Part of a small language model's weights.
Size: 14 layers, width 576, 9 heads of 64, MLP 4608 GeGLU, vocabulary 13241, 138M parameters.
Training: a variant of Adam for these matrices, 1089M tokens, 9010 steps.
MLP neurons of a small language model. Each row is named by its layer, matrix (gate and up: input weights; down: output weights) and neuron, and shows model dimensions 288-383. Each number is 128 + 32 x the weight over its row's rms, rounded and kept within 0 to 255. Numbers have three digits each. A neuron's up and down rows have the sign that makes its largest values positive.
A block is one neuron, or neurons of one layer that tend to fire together. After each block is what it responds to, as a language model described it from the Wikipedia text at the highest values.

L4.gate490:112176164107107144112163182087154171121143166154148132066148121151073147043155135083171133123139153162138150180117073091183134169129092142138059177149148103085111097143141091095149148122189175146106132170138059114133169137122134140129096173158172166100067124134194095110174087146103141128
L4.up490:158148166143093101101204115089129106074155067121066094120164122155147071116126111109150097053112085138151180150115139128114137145135121142154105148108039066134144144138072111119116122119156101133136190126203109134157148132099099152127150118070135110165108176110086116099115108098135100115
L4.down490:116127121145070122106170185104125100071087129129068158142148138160133121127151089104152109089073148158166160130123111093156093142133102137101087177150106126097139153166081099111122143137188103120128143137223130185150109135130129121151162151126141124150137182122153119151156147082121088130
L4.gate3313:099128085040097094144128134093144145100116117158157123154077159157129107115139077106120085073140071081088155098174141082083201129087131137130157172110109127145103117148132074112143180068090101146137188149130145104130176102130173100126126102057098189163106137131105103161086149095115146099
L4.up3313:177093157096163142078142141130111154174163187175078076096171142100120108115094182173119165190114053162112121140124159131161066111129121131103107118135138111112124131152143133106132109138139159114164213134083083162156130103110153098109141132184181134061101192151126130145094133129129220121
L4.down3313:151092049085095110125110144122155122101100105114123091133154166111147062173160078149133152092092083151057075124159099039103135138106116161168144176145107065174113127102069104142110119069153101111138145150133152144119151127153104179096144105088137131113085117102168065132135173176112166117
L4.gate3853:122130155148161112178066163114190227095181081111132144239139157127092160177110152185157166188125177108113166102141114107091152114177187113141115141135129152132104119114120106213032160111106100132108174133159090126202187113156167166146141186200128137152097142104113102119183164124049124111
L4.up3853:176130150155118132144117131099112147132170192124100114140059169127160110109121088095152133110116144119082168143097058097108090126109135127084151179123120168140117180116174070099123184117087194084104105142153121144114146151116196162136125123095116129082137125063198113165168112129100151136
L4.down3853:162101178164179087147178123085088106127147120110179131154102158145148107109134108123111156100124116115095161120141174192053131113148128133122098147109112144144127103093184203077072138147072113125116120177126116096178130108123166104120070114111184175095161133139168131058112127146099130106
L4.gate4170:108149096131109147158175177108160154125151157156104103180104143169153190111126147116118101055171112134148140148126193170180099138124141133151105100143131068103148092169120118103125121090133123094157145085105117162093201203070070107130134101125121153097151147113075197106110130115095222133
L4.up4170:101138135134163138145091104114178097150122124111168085115159151104169151104127155157169141153133136158125124170136130087055118153081155112110067107132164134138124117140184064090159158096102107131127128187154109079112109137101131164119123085125113161146096100167095145123135171122156116099
L4.down4170:136140099116098121119098125171136140135149094138094164110158177128106069164102120144098118133086149123087148138156129171175149101111015162135162144139122175098123100136189181203134097142161137148102166077141117139175133095166145078094157169140147120039159132091097098110121128158064166166
Responds to: Small numbers in pipe-separated sports statistics tables, such as league losses, goals against and appearances (15, 14, 9); also second halves of ranges like 2016–17, and semicolons or periods closing prose clauses.

L4.gate803:145136157152159109118145074137119131099092088145133135137156164134089127113139122146122137150157149130105118116129136083145134066189152206157094157109159078142078168139157144085056179135148190145098120093055113122142073066185163108140100132149133160149104084102101120123144120175151153142
L4.up803:155201155125115183143119133143120129149148108108102129120114097175131104126116138132157085144097142130141139185187096077101107132134060169111157127118137130085108105152172145105117100177145133134129169107106113073098121123111080118127094157113114162118101147133130135080182106162156162110
L4.down803:186130182096135130075092110160173136121141134126150134142131120140165119143171163131147124147128148082120126141187163150109208058158095189132124153013176115166135172127152136085057148110107146194116161114073072132145146099144155172108121129149111137130114105124117091106106136171073161124
L4.gate3577:131125132183112130156168114151112151102131152133091170095128142135172086091162134128130126165113085148097159144145141080086094110089166171118174199210081156102152077142126133133078201099177109188149155147106136137145132187154146134102124192126156165147162197053163102100129163120085101148
L4.up3577:113150097138150125104125091122118134130072135149140090155120140088140195173146122150198148093122053142165115193114118135171118113138096141114171148134109146097198121107112179180102179092125184104149122145158173151180144148121173138148127100144145176150134140142104152103118136116133123110
L4.down3577:139062130090131117107123148129134187134093138198167120170161128138124162141110109124174101065130127117180113200188112152131125124135119123129113144094138130118203133110125109165188140120122175039125162091143148138159158119117196127197102121138115123154131158125144143150102167161124108107
L4.gate3948:126095093111133088151172108194162166163084110165113140161106163086137120134161124130106128213120106147137086103154128079151152127136156152130121181182125183119157114175185129138129214132160160134150082175191127131124108119076100082110082142109211245171095075108129097141104132164146101156
L4.up3948:099147081172121132117204109115102067141080169183116103169150133038074164162141114101143141155109194156173181104112178170149132129154112149076106116130101124124118167158121152141112138108135110135132066142125161092101087108071143159110119139125151184096098124051137134133090118169144128188
L4.down3948:167138108137115172083121165070096092126119137131125103125154105133141142149119118148175108100132166125145173132108171191141121116132115120125103091043126083103110147071105175169125054127124118125086128113090110132147115133122171173167126175160121075072161153078127151104136107128169086140
L4.gate4108:138086171159115128126113113133131066118121121144117163133091120137089095175173072130087134084118083116130137089147093155108147142115202108171078120089126142115129131170147110166101151105102143134141076138116112090127133062140114085163132114100126159117139144073121202124120125123155136173
L4.up4108:110116100110148154107157135112153153114090160072122166129146152180117110136110144081214150156145122128050181125144146103138076164169143103126120127128125102102083126128139149109116164142140144120171133166154098128142140118101116053160100130160177124076130088097127116112130142089111116098
L4.down4108:103081115165143089105133119164152133160099100184104148153138096056089116156163097095091118118109081133139141119145097169087183119120109186151114129107094146145129151148120094184106080104127107166154113094104169115164132138144120152118122163151140168126127163102126208079180131096107153185
Responds to: Surnames right after a first name (Ward, Smith, Fisher) and opening pieces of names (Ow in Owls), often in sports text; also low, high, Win.

L10.gate1248:177174096154142168104085128122104178157034067105123158157137070164132081117106153174109090132131070159097119092165106127152054107129130198137156110110133171078170146148172176112122158119106140098199144123090126109132137117105186080139155186117175176118106215130110092134119130182091086114
L10.up1248:066164080201134169201129137123142080097059124125084167117135114118081061148099207168147109091098113075192182189148170186125128092152115136117165139167148102167122152124097174100116144125074140114166143145177124115188109156106095129128167125170111147085111105141131144099098102137121158114
L10.down1248:093151116091131162137134104119108102094144162128119151125129113092095103090107091088152096158103122081077184155104122151131136059152131088159101132175159103117119100136150215178108147116122187157146124164174095144091119125118108141134119120176126112078159135078135096101112139160189161141
Responds to: Surname or its first piece right after a person's given name, often in tables or sports stats, e.g. Murphy, Harris, Gobert.

L11.gate536:132083139117152118122132131131093090112108133118085129126051163130143144164188106148109192146088083150117153092171149115162143159155090101167125119109114116164109115162155141118162169137115142129120089124104077038133124168128103127174134102117125155184072142089111077137173056131095166108
L11.up536:125118128044097079155120085165211109157132146154169158140161092143102106129135183059151113088125111086136179127132131159131177149200139116119136110178184129091125083066077128125131202091121111201144108120108122116106152178135105114164174073175108109102122075089147130081106198125175123125
L11.down536:108148139139156121161054149126122121165179118089095101058145113124119125071131148104087078090118114127077110172162122072120154125117097166140091101137124090168137128118053146146112146120191135121104170109121134139158086164112092077142156143114152170189129093149123112151112114139097124054
L11.gate2524:115080108162108150121174104134111120187113146114175099126112081156154093116114184143158110117139147125157144173147171120153130120139115092145115092194114108127107125120102105098094145082152152145071136138107098116094177134111154121169146133117139105094070167119103092185072139129082134131
L11.up2524:141169136144143107144141119183087156123151119147135154110185136126121139089155179166128130119071120112172178139110112080113190136124140192125162117102129100101085082080183146112110147082129156108106145122154116092120097128127127120116152117114123168165154118150086113145095085165128141116
L11.down2524:111177170135110136104122172111168136118100122141108172080191162112116059094159118197123121145155128160131051132154176187091184108106179131095071193194143164115163151140069109174087141119099138087096178099128091101081143088125107117099145148160114175196058198108153109138153155149115137145
L11.gate3322:150100148120174087124168145124142125157127177176192105100136089142155113108083113108135156144112137114077114167108112126078149148098159143118106126150158131139176096138194079112130165153168163149169155157115087156163137111152152213154177074157152141125131122179121146139102164145178137086
L11.up3322:189093181116059128069063115097148170089116096194132172125202106195131134151134099134161120155067194136073058100099112104146150106144125171110129182071099110105076129132104038172129195113163113079084139135148028137156165121089159188166149172117165110089132151045144124151154142162142174074
L11.down3322:167187136094145120113156102155116122132153085139143193155172140045108123170204116107122107134237072112141085071154128147156113153164080137137155164120159143148100097126149193166097073150109164102094112113090143075071116128143103151090041169084137089118102102156169105109105169133133156142
L11.gate3469:138164163121141102158120122140134199150064063133151149103094067147108157123099069077163118143177119096154149109107188145164186077128175148093164060130140136124157117154112182167123179111173137112105062181081173087085188182090120138119097136139128136111118095104086142173081112131095163143
L11.up3469:065114144191079115108131118057203144063160090066145152106171096137122109115147097174143106173113162142154171144140181121111075092120143091140125141175096105168106110177120120132130201126136132133133175133149103118122118134082104091161131127098077100226193148120154163126089194147102116127
L11.down3469:133097133122071075070100148135188123097147196129130114158113135134191087084074156118083160133184127106096079139163097076112125144142096066148170107158130099144133108089165178128155138090136150134173152132120132143154135100124168107144087171085181094110139118087164107130101105132090138121
Responds to: Small numeric cells in pipe- or semicolon-separated sports statistics tables (footballer appearances and goals, league records, scores), such as 0, 2, 3, plus occasional vote counts in election tables.

L4.gate219:152063118132126094135133123098150150185125127121067088132198090131090143140160158144096088124101147142109156101136144154123117109147098195140115177149078175153058139156083123159139144055160156110095114085140100118100101082110130172167148134160107157103065140119095141163089161114121128155
L4.up219:122069157163190126085088108068069174083139087170084171119078098079111116137150117140160145150139135129124091098144188109153126149138185140130121121134088133130127103063144116122055179152164119119143126138107129088137104109117098156119076085123188169105101129084090150094106108149083106152
L4.down219:105139083102116138144168147109168149216113156068091123168160079147099105183143133105093088140124151091123138112122108103125131114129070167137142140133134150130101128199128110151154109155115136118117122124130138175121099093147109120163100174117082126129087082150121133125111150085178108122
L4.gate2265:144124158187145145104091149098138169106153057163136163136169117098116156130168123123120172167188061129140131166158099126188060070139122148122114164131038124079127158176101094146137116104147104179127140155095140096125141072113102135100139117130147133139162089117125098073107120110154152113
L4.up2265:104090116155185123119145124146126099153135113057200140139132089135074124169122059109135061102210099138110156095155149167187114126082098130088149046082142133113145172100070120086114097147139159179072094167127155149189175146162133119178157108126147111140132128080162147093093152183169088181
L4.down2265:140118139115065119146084139131088105136077166119060152089128091104173106103108074121097083115095135180152118127127142079139149175141134080100173123068152111167149150143099127137139084114143149111130103106109152187127145177129115096139131142110098097094128123152140100164153117103114121134
L4.gate4382:184161126198185136121119146094113120136116090077118146113133123165110124092124062153087150148140085163140079128071142091052073133138109080069141180131103166123125099128168114180139130097135116187130171142132117144150077188122121139201109183135113137127141130064109085096175114165087090150
L4.up4382:122065125194181104168105099102127138159150146098153114113122164166101180140110135153118149116083086099157163184150129170117151132111167073094142092089123098110153140146111107111125158126106113117129071070155100132075144172145163140111140148127124137129125122144096202111138136108134182174
L4.down4382:150077121171085091134119136087090155114134183101165158116145168129098167119095142109115150095072141141126104109151081161104161142117139081099160075101126080093189154094094103088135171110107156110095076036125093089125194143097157156106133145120102080116175127113093153102096128087133173122
L4.gate4499:138066132168198109132083117086109135161098088151178144119108080127149164177153061147183133122164101159133134136111136153087120134166126163167100171116094120131095180120131175154096146139167159149112096167157086144138142171150098115090140136072150128113024149146074154097138187102069117074
L4.up4499:137153104122156109121109048075131133166094142151114166103110163122111142125079158208144120164050143188129150116082144121155109141061102182121118175124079166112139083177084115124140144190107133190147137124123091172125163127133121084153156143108154121162107123103128113178097120174116079135
L4.down4499:095066141109110123170103110133152110129152100174170031115186138092122113073181082107117143163171099189199113129133120174139158171235168128095137080101108148106133160145139162117116094187151103065104092141089154121094155098072150158126135078142122066173118132192107210122102076144135080113
Responds to: Opening piece of a longer word or code that the next token completes, mainly sub- (Submarine, subtropical, subscribers) and N in brackets like (NZL, (NL.

L11.gate369:106129155174141145143064148098101173177186111110126141128125105105075148098138138171166124129052100170093184172151143160105164119136086130116091123108122085127074122089127157084131142150178143152093148176114110141146169142149104126141124168143113121130150116097103101065138151130139096145
L11.up369:124125133134157156122135109109126133138128129146102145151113183104110107125180123155152152129058067108100186086105119159105154085158145137131133121072104076155075113129144133184161087144089167136182107180112124112055118177184095109155108155116119153099151122149178069140163136092177089108
L11.down369:103166127164092121145102170155162141079119149153150189167124141086128097150157100092124119109095137140138160071153185183105161184154133116105108165098175140170111104090073121146129136150085187109111088181087109171083107138076125107140097147150134151087096128133115140131148130089152115197
L11.gate473:087106067168126157206134166179106128116161129140117132044132146131060166138074131185116126136109115101179098188213129155132159105109121130081138122081090139168102144128153173103092191115140181139072147165097106158110201117162120149127116153058089112171118089086094063085116137057090119115
L11.up473:153107157102116088142139115101117098111140087095086134132089135137112033093148210153179139122197111119138090139174104107149106128148076132120146082146126124088095103114147142103128078171173153138111045089067147073101145147155099138101086185189107131072080096134089126125159096131162157115
L11.down473:136088117078115130180179097120082073146106109149116123095111181141121115106123164130079114081139081123112153173132156159111123098118093172131184125091123083135104110147145161057095153165150180119137107152192140159134162103129132129087157119016143155152105111147084108130134128057086131066
L11.gate3083:139093143105150136081111156131094174127097138156115148113094213192137140109111158146153134093121098118147156121101144119159048116116084158112159114164081078133147133110064148132117097089135211185146181194127112163126196135181185144074116134066158169107082163107126141127129151153121118095
L11.up3083:137175157095153185148090171114107137098178139092145177149130156106140151133188151109146120086098101153102128123150146110137093106131185095132137076119055108170100125132130156135130105148134099148131139132112151153141161190164112133112085145086174120118091166124123077109168108090094064123
L11.down3083:105101105133133136106120095078142118154101141093137145160090110114167119085105052153156143098146149160156171156147153110119101048131144148155125129179129086164116127112117120145153156178102188150157067035104118068105109088116050166082104120137108150143151129136166142160138120138060160127
L11.gate3267:130121106100134095139182136108116140097128087083189148101149046195137105067122109141128105138095122131088092147215159116128126107135072174068116109099130157186116122102138138112110160121103176143173123164072107049127096112101140104114066173156100160130158147158081179107088170141069104097
L11.up3267:120091195173114138145088105077160115104118134101118183113169199174163089120134132145143071156096132144116150098172162160142094069140106141148155137142158084092111106134162117093157089172175155101150156152120097115154170157083135060205077111128098159141179128083093132116150098098154148145
L11.down3267:122068147144175111113094114124100151192128117182141165115090105116146109152153128104147128184075098166136177140163117117123115105131105137096080167133206122107099183167150156109121110147165139217157051098143074126086116121154153104102082175127092150129128144118137142143155078147148212141
Responds to: Surname tokens, or their final word pieces, after a given name in election tables, sports lists and biographies, e.g. Bird·well, Smith, F·ergus·on.

L11.gate921:095155113120101178092126107163141143089153102142115199120130119127133101110208167175073135167094062123159123150104145106139099132138150171130078163139125162102110133093203190103080174142081169196127127152128132134139076123101132073130066101154120079139134117139160111194101107123128142134
L11.up921:204121144212082198118063193133163128114097133192151185173097116144153105096146128073143174084114117133088190179123159142125154112154140098132143090227130103141099082098092119148133141152168093179140101187145120143098100116117118100166075119099182076103149151125129112133154095147111151127
L11.down921:109167090159163144136144030101147150099087124154136104117132138172119150154098093134164163162126097038131135133124121136134157137157130103077148126111126097163154137144085111094145063117166122111134080163153105100155140109098131195078206140116122197185116127067139143099150143158065150155
L11.gate1131:067145096096058140143140124099101171133073152131162090149117114143169161111137125149143109127090167112108166113095102096117153141106111088106138111121109141115146095123193117134121131076155109115120140175186096140087111177075130113146141100136161079114151093123113155112110144190128070095
L11.up1131:157144079169123125065128156126130174137129177092109086141079157075055088130074130129079110154162183110137073123075120169108125094164080102176172197135091125174099107101123162122133071088088128177190185104137143119103128186114124117083157087149118167154038112138089164060111186173147122125
L11.down1131:123086092129055147115098124166131077140119063173153177083109118170172164138096135138056166108091114082114139126144118060148122180132122138155128074115082127117144097088162115148077077128117156112076160127113139121095085127165136151122135117053170086141145072142131124115089089166114117157
L11.gate2492:112140166135137113173089154109159130084131128096133110102122100162154198161147135115150126139148049143144152178139180116121121048065088128121139159146126170143134149122184145107083128107094146162119164155136081081107063105105108135120129134123164177176144143078132131143153156179089105104
L11.up2492:148123169094080127168153166134104120104143158100135082149095158110106096088164127107127049095168099197119087046112159130161123124117107137158119176108090138060144151166076118129114088096110196170134124186161177086145127072076094146151102104129134101115142145090140093122144092151115161117
L11.down2492:136173084167130086100165085107097184122128125084155158155072096145189130145126161178100181108169129115200157168171132139130105071157127169170103135100127105164078103094144161108148113132146103089084114004142114149128112193161111137126114141183169149160165091138201098136061111045129108109
L11.gate2964:184145103131097202135160120155128137131148135142093164116155146143133128149188117088111091143116081134109131109082107107137165161169124076075178107175116106089178116121164162153125109157064166145152122202155134197109096153090124102145098110103131081097146058153111122130050139132129086154
L11.up2964:098117120157114177076107149127109127106099192163163153118100111174170151181096154173079168149065134102106185137167111165124151068133079181058158129158154143163104124136135180179166121172048090158128191128114158151151113073156153155127059162141128137184131096060114162148199083113063141094
L11.down2964:120184127160106086119111151118131093108117048145084168146139148101106084111120122069122141107134124156209146128146102127138117224088181076099153140065108144120152136120115099083145124124213098122153079126182125136163144151147129137118174128144155112103162164119155062096083113112142098138
Responds to: First piece of a multi-token word or name, mainly "Sub"/"sub" in naval and spaceflight text (Submarine, suborbital), also South, Aber-, Se-.

L10.gate3903:144161138141119088147104148139085096139182093113137124063111149145073120093177131114099093160116151134144098159101102070185110116120162132059158111153126145115087095174158169117150093119142158116126121166122062102109148087099134091145157146141170055159098082099152143147200078188168127133
L10.up3903:134141069135133112064136131170215132103112168129154103183139163114059112099139110137122183121093078117200139153092154198093117162160096133089096154151123140109125110130116105126080070115166192113137173171148143149132115100140104114107132181154187069109132124124106144119159117139155152080
L10.down3903:180103141107194152135160100127086096111146075069075145134130156110076168151169100083144140143161160169158152233178157161110175128103138160122115158111091110126132096137120204086137088144115116188201112133130104082114194118166173096157117070101215138118107126116072129117129166214167101086
Responds to: Ordinal suffixes and first word pieces in unit or rank names, such as 3rd Battalion, Submarine Squadron, second division, and Master of Pharmacy.

L4.gate1349:173049097083093163117144136085153146102112147109123079154185125130147137163088104104112176108196177156146102159147142112120088207102208141105101189123046146147082148108067051109177156173144126136084150170136136080101149108158078083175187107055170118082191155098119073149142118146144092154
L4.up1349:146134108140076135143150132171107095130126123145113178136082156097068065069108125093119122119208126159199092099170107100134101145119100123147130175152108119135179161140120140135118140179083084131103165131171141118071100057095094126136128113165122148159101196133125119138090166151134134156
L4.down1349:143106153164111128096132121144127161096142122102123073143182106146134169200092118110091125120090114121109069175117123197135092136136123134129123139155115094126168103115161079079081124093227164109119077112062086098201136158113167126101129120104146094163060070154155128072138208143100105173
L4.gate1484:130158119134150099080168115124109134140133139144149108160110209082169137132179182152178142186171127121137096065078122145136062141146146097096165162117132136192090173143135181141124165141149135120121163178128115101103198109104141105126171112122134126122142141137107145074089206183167147159
L4.up1484:115073142178199137172075144148182200134063098113201133086164090103146105143116112141154194093135119125119173108142178137157154115112111162099090107134130145108197099120144095153201141148140179062098186147110175136156119161092145060108112118152154118140149057131143079116168113094105134141
L4.down1484:146138158116171166127144147167113129122175111151115092127133191106197145139194161125186156111135118074143134120095100134137080131133111065125156165245151125182126156111118163139180137111135112117142133142137123128103164098146159098089160135084100144133120104135097162112057152178164208143
L4.gate3435:153016202165092108137117085137117092154087146198144173135091129117141134162147119101117092183193118113103146137130111117103116089211173189120120166090125086155173130160113119132180109117151113119081161106101112119123120117121089111140097153098153120146130114169079142122170111158072097141
L4.up3435:105112124118105150106101125114162149144114122159131086126150167144108145109147096164138144124102144081127108142210128149173112078128127160144084100086100075116083167076067145107161158158108062096149075157138110149162118182139117124103133150129125102116117127105164161207166139151094134088
L4.down3435:131212150106121109106199114141097133149175120109119126161095121126167153148116156134176151116148113151158105092108139158206126166100126113113113140254159168137124128096151156104122142115153187198164164154106078125140097100124182158148097130093137108099091114104141114139103137121131155149
L4.gate4268:134104140150125094134136170099092128073111177110115097110167102097162115141182040085095094175196141117160160107084104132129155136140075172085156166172082126139129160112153087083090126089085115106152100170136139076124113150055072127134112090150155147098163146129128115133142152182071118088
L4.up4268:098131061116115105146068142122167074098153116148172143190034121095123050104169112143083198168181139155146164082117159134100083060126107089124160144186128121111094147136110106146139157129106136112144142105211132085152072117098112068169103132114103152106129096124171133087062123070118138140
L4.down4268:172169221135115141133152104116125123110094135106137126077144098138192134063120139148136123175074140135188117150131133116118105131099095118139092087042150113137130091093156119118134129119137111165089098122123136189158158078109207125101119172120084089199081119129110130122112116127157094108
Responds to: The first digit of a number, chiefly the leading 1 or 2 of a year after in, from or an opening parenthesis, as in 1992, 2024, 1874.

L10.gate328:202086135180164090123103131121144181160119127127111106153140148088162154168051125200102160208097168140071149069169091083141173127108119107118103139176160114162124152146083132225095129108158170134152101112080145127133096178102156094127098156085145143140158145144089091140052096161097107119
L10.up328:120140120121128121108134100069151149126121159157097084151131140108116136100121111201137146071141119097116141141165173061181138094146098133174114117133144138125147121133117149131126088116149147119113180194081124083104132127174133162099109153145123109137122119132102105097083109112111103155
L10.down328:117072125133096134125121148110117167175141138134157029163081160057150145142150114154097169151135150115070114068170123137142165094103135070112118150156089149138099107144043160206078109125167098165138080103141193087151088151125138129109102127060136113118096086129125126183106106160129142113
Responds to: The token just before a four-digit number: the leading 1 of years (in 1989, born 1995), or table separators and commas ahead of vote counts.